config.toml
n_layer = 13
d_mlp = 768
activation = "gelu"
rope_base = 49500.0
rope_fraction = 1.0
bias = "none"
init_std_qkv = 0.037
init_std_down = 0.00363
beta1 = 0.9
weight_decay = 0.024
lr_head = 0.00471
grad_clip = 2.0
batch_tokens = 16384
steps = 8179
MLP neurons of a small language model. Each row is named by its layer, matrix (up: input weights; down: output weights) and neuron, and shows model dimensions 0-191. Each number is 500 + 40 x the weight over its row's rms, rounded and kept within 0 to 999. Numbers have three digits each.
After each neuron's rows, "raises" lists the tokens whose logits its output raises most directly, leaving later layers aside.

L5.up296:543440489482483528538465494554505564495520449555479553550453521495522561493470485465527473473554447421534530486535486503473453494474517532527504471536501534504523431508521400453508459493460545478501489477480491456452576488601525568563469500495549559478425547425540465504546527548495477463480541526547501519434533425494546538442492507535492567528524523441465500488508567512470507483543497487464477552519469523500490524463597556539479477399486470554514406486596464486452485537435490415449519505498490477489543523468541517507532538504522551487523561458531497408558499544451501551
L5.down296:566520450583552523522449529492520476469441546477539516499502546534534469517521495507525495407453558519473397538474510476500404472464423552504565539535554517457486529501484560510515479507531479560465517492486515509557452514510480478454479512588442548466467510447449478510453445475497513503518443467544526525523480547508493534557436507531406575467496570436506555466513453541548522546505541507443470523529504475485482559462487534424409550572478526482491582459447507479458505505454489515524431491532474502465528542521466473505433472482495449524475466571514515552475530486543565421
raises: "ive", "ated", "ed", "rated", "ly"

L10.up531:450537444518508499566525509441537488542446503436455482511523504524567518478501473467473508479434473460485446426513542501512551484494516497520527501510511487481540475450529579567456406485557514535590506546470595478487449572583458462477521483526472556522485475464522491466470413514501591448481556566456531552475477458509375539513489467476498498482515440461543495494529480489499486452461504593511531484537473463478445480440471470424500520451477394506462485510505517526553531503492547515493433482485546492550474531559519475504465532495492448471548559516529541586489467578488494506
L10.down531:522484440527488516496454486560523478513490514532517496543528526476544437500492499475512527512536523553524534467521523457495401392515478440496532528580493498435530493492458500450480517473460562537498458453477549511542421465525565510503536474552575489475437530454491470508475460529507622493485426486468527540476484546540481503498521508520513529564418529425494498540535485554434514530470472460479567479482417549554514457474613478502532503485490440439442432506485510560475531484475476543548481488509523560443428552511487413447484481474525509522498549512482534596521490440560539506
raises: "ally", "ated", "rated", "ly", "ised"

L6.up384:521482535416553460496552500492486464450517566538507517472559512472457522517547538530518494524426432452536513505520486477447552430545479561463510468530547496519487524461468548511586514477513546537432493505600505476451537485518431485466430529550486534480519514508531486469424535471539500478562503476502524485466410483489507550514515488530530549455460442491485561492365490489464488472555543468483549514457458500445510497511421500474552460489506564483519513492509464426464519560513542529559385528480485550449511487495592542581476480569542488496504456470506449467526508456511503576
L6.down384:586506500606554545480457550459478539514537548508542496424488521476496517536442487519467457441533503519439477570475555486502455491500501542536483553443532495468540515519526432455425516524514480517483433491490522513493459508496528530530426502414548387501484543496436511535466545467507542497524470514476520467487506497595531500527499460595455540454462550492470518557551554480535514429496487533537471551498527472462467461499432395497498462462479530522495542509509519552461566565511515543512473490431515566530457496512468446400518483468480516468538463488519479428530462552547539430
raises: "ly", "ous", "ally", " enough", "ed"

L10.up366:452538490556483444497484565547525477555469555493534455458543484499483477516505513477575563453499436528458537550501528492493464512462452540586488469462550472573481481438395446554531525578459480511543431559492454505492514553536453566509508440463475438485520499547528538554492499566502461564466410484526559490491476581512484581486500484551422455500461476495538466495544475500557492472519521521552520547547493509531502527528445471461514446529538547522432504494501516523467507496590498495517462443491511488466427489476572441539461585476463528522519526549463439459520483485440464464
L10.down366:417532490497542420418561497518530422415478515441509545485444422457467531476528514543423443458519460517494428508493513500474447436537482466509561549462507530476547507436574464494540515487524514529592430530435487572516398535416535446534514461502528455523515469487441475523534536540485515470506446483544561439520541492518458512503451477515521563545536489506518514532503467458470516477509513557502518503489493468471526493551509580484531544520479565533522458467473475456456479552467485501523514527521427553465491488610531552460477544491493513481548518522479523503490543573523586504
raises: "cular", "ces", "ity", "ities", "ial"

L8.up646:512513507499548485516480507469534535523589501400520485539483516486521503486557499480501520521491465493500536479564503442515534499546493482497500447423523525446549512498413483405504540501417503503452563578556462535431560488512470567458467456583450512546574506488556499462579531504488471447418463495528561513461494531514572492538538537491460483466463409391537437464502509482491542495459448535510473480470423490476493536499431450482536531528476532532540491533481447481507543526478471543464464484497460534552453565533446464517486483486535494504551518546509431522545497404534491565
L8.down646:366462406526574496504480500450428522483470502534606491512511488439520515493444569557509475475454469506575485471513478536532454455484452501425544544519463474504556430513513509519462525477566432527507475525565521458455507479489564526477481529550523498455498535546529568449520514451503449522514510508456491540498514479560507506484486516509521578468462553452502470525470425509552477492448527477522618540518506444480546447530503533441422486518529536482486488529494456497488469486467473472538541539571476530520531547491544471402551516526515466484531421530419537494535508462494570525
raises: "ional", "ary", "ency", "ent", "ed"

L2.up51:541519472522457611464532451546510484559459443478427500502511484511490463480555462493609512503461450481456602509536489467511486529548414477497538520546547477541490515514520493441525498512505487414428487489481443465438496530535496437442442535551536457529561512456524566458517449481569513474505459476476469509519503433524474523501525556528576544464515506511489490524518478555490541506444507507521504481551537488517560543448489439502447463584448456514472409503503502476488528438449506508536622514529494461510473472496453533565518514438439540463471542457532505587505501537488556506
L2.down51:456588494465428542440491473506493454544523521547542522424549541528580478582490494457472469500502504576563549549486525466497467427509527464527483507528457507465514413535520510545467624544512457495474509436491528445496451463569536449493442507535486571450517557472564484503495471541519516490456560527485530548465517506511454474525478442504547504436482501516496467481461436445471429522506516445497514529460561478451404481444466543552508500517478534454511519514531461516511510529466478429504526545449431507411515531482548454466553465514565502533523447504495539567539498518539560523
raises: "aged", "age", "ly", "ness", "aging"

L10.up427:437487479557508530476534508496458453488510496484515501539449496471448564522521505415588490466483430421491484481404523488550470529485441509461506468525544479442498509540537515475532585488458517531509575449560549505477484504458516509562433490483531526487559410496537521472469492516505508515464522545465565426547507481478514503567481438479560495447513543500454532545527530455456513512459483445572565446490500426558520460537509475516421543511483491484508511470562495599456538543579475578437530458483497529439508489454526444464499490489457495523566550513432476543464512590508496514
L10.down427:500518569552560471510520479492461544535493482537460573435548493555551515539531493548548502462505537479471509517551493527504449440512437546474419478455565536468498501511382508505478527541557432511473475492449528498461482514496482478448432528439376461510545569489543533531519472550434415490547434509520561533490500421525547468541532534498475457455466465467533447441451567449514516539538539414502473494528513475503509514537551458523531460513514446457533530544520527570521484525563529465492495444531481482491533456498443471482489535510544493562498484482424565440547536500478505458
raises: "ment", "ments", "men", "ement", "nc"

L8.up64:530492482496582501517453457536564465481449541418541481497521527482439499574503516513461536526516522420498426458492558491527446460533578552503509506529549470448555412526433478473531578500519581502424487532522497535432450506488528531566535480538452470505553485460490424527502523525482493527519393486555491518496486450498538486516494502500499472493492536511535439503491570423444449492558537532476548562563481441523447452506558480425483475452589513464475480513522510446582450461509529474524457509517515519459475495490493604451500546413512486535458471521473530503519507524513476532
L8.down64:394515498464527450552506447441486553558472544488441541485503546542462578545464443454586493435482532449526518555487534504439519514494507516479567485541474526436560416492538453460548481541475507515538431547554485462531460494533503512513549487489492478447524521513447577538604478500499476555472497472515489532497499425501561481572534447484468481494479481514517532447519477441598493488507496544508542505503533566487465475488506471491502451478480501501509453513496531496620382445467454481512482491499483454494476517509547466570566521422523479424491480515517559462521510554457538505
raises: "ment", "ement", "d", "e", "ography"

L10.up286:500509518461562414483459569482536437499531478475452594490512531489468489488541499564517557490407447475517603466493518504462503496549533500525476437523546514493494499445461561474458527433486491519543439568583463536502482559521575514543465465540550508492473545481466499518507470504465545519510484488502519549491452507446462498510458543505493588443500473501481464472494517452474481514506553504461599477487376443539510493469481553507529522469567548441441536581433510486475520474478465477554439461511512522507401530485541477512527561448458534522546436502489469477567503538459550513
L10.down286:481561480529470522484475460547532463477561467539523527547523538518421493499462471450543503491567520486528554395491500400560488467541525494459451469487502501491561500549490469523512421486453484520489452567412508476535484464492514450475514547455464512486562523448448513485539485488476455565558486467518523620428464497543557514503428505540567454434493561521507551452549524473447494441508500501507454501511550464469508534592526454459456469546476521538563457453463467504555484553485488489586478492485526543480489554438494539513514536496416473480503571517551557453489462462514536496
raises: "ed", "ing", "ant", "ment", "ance"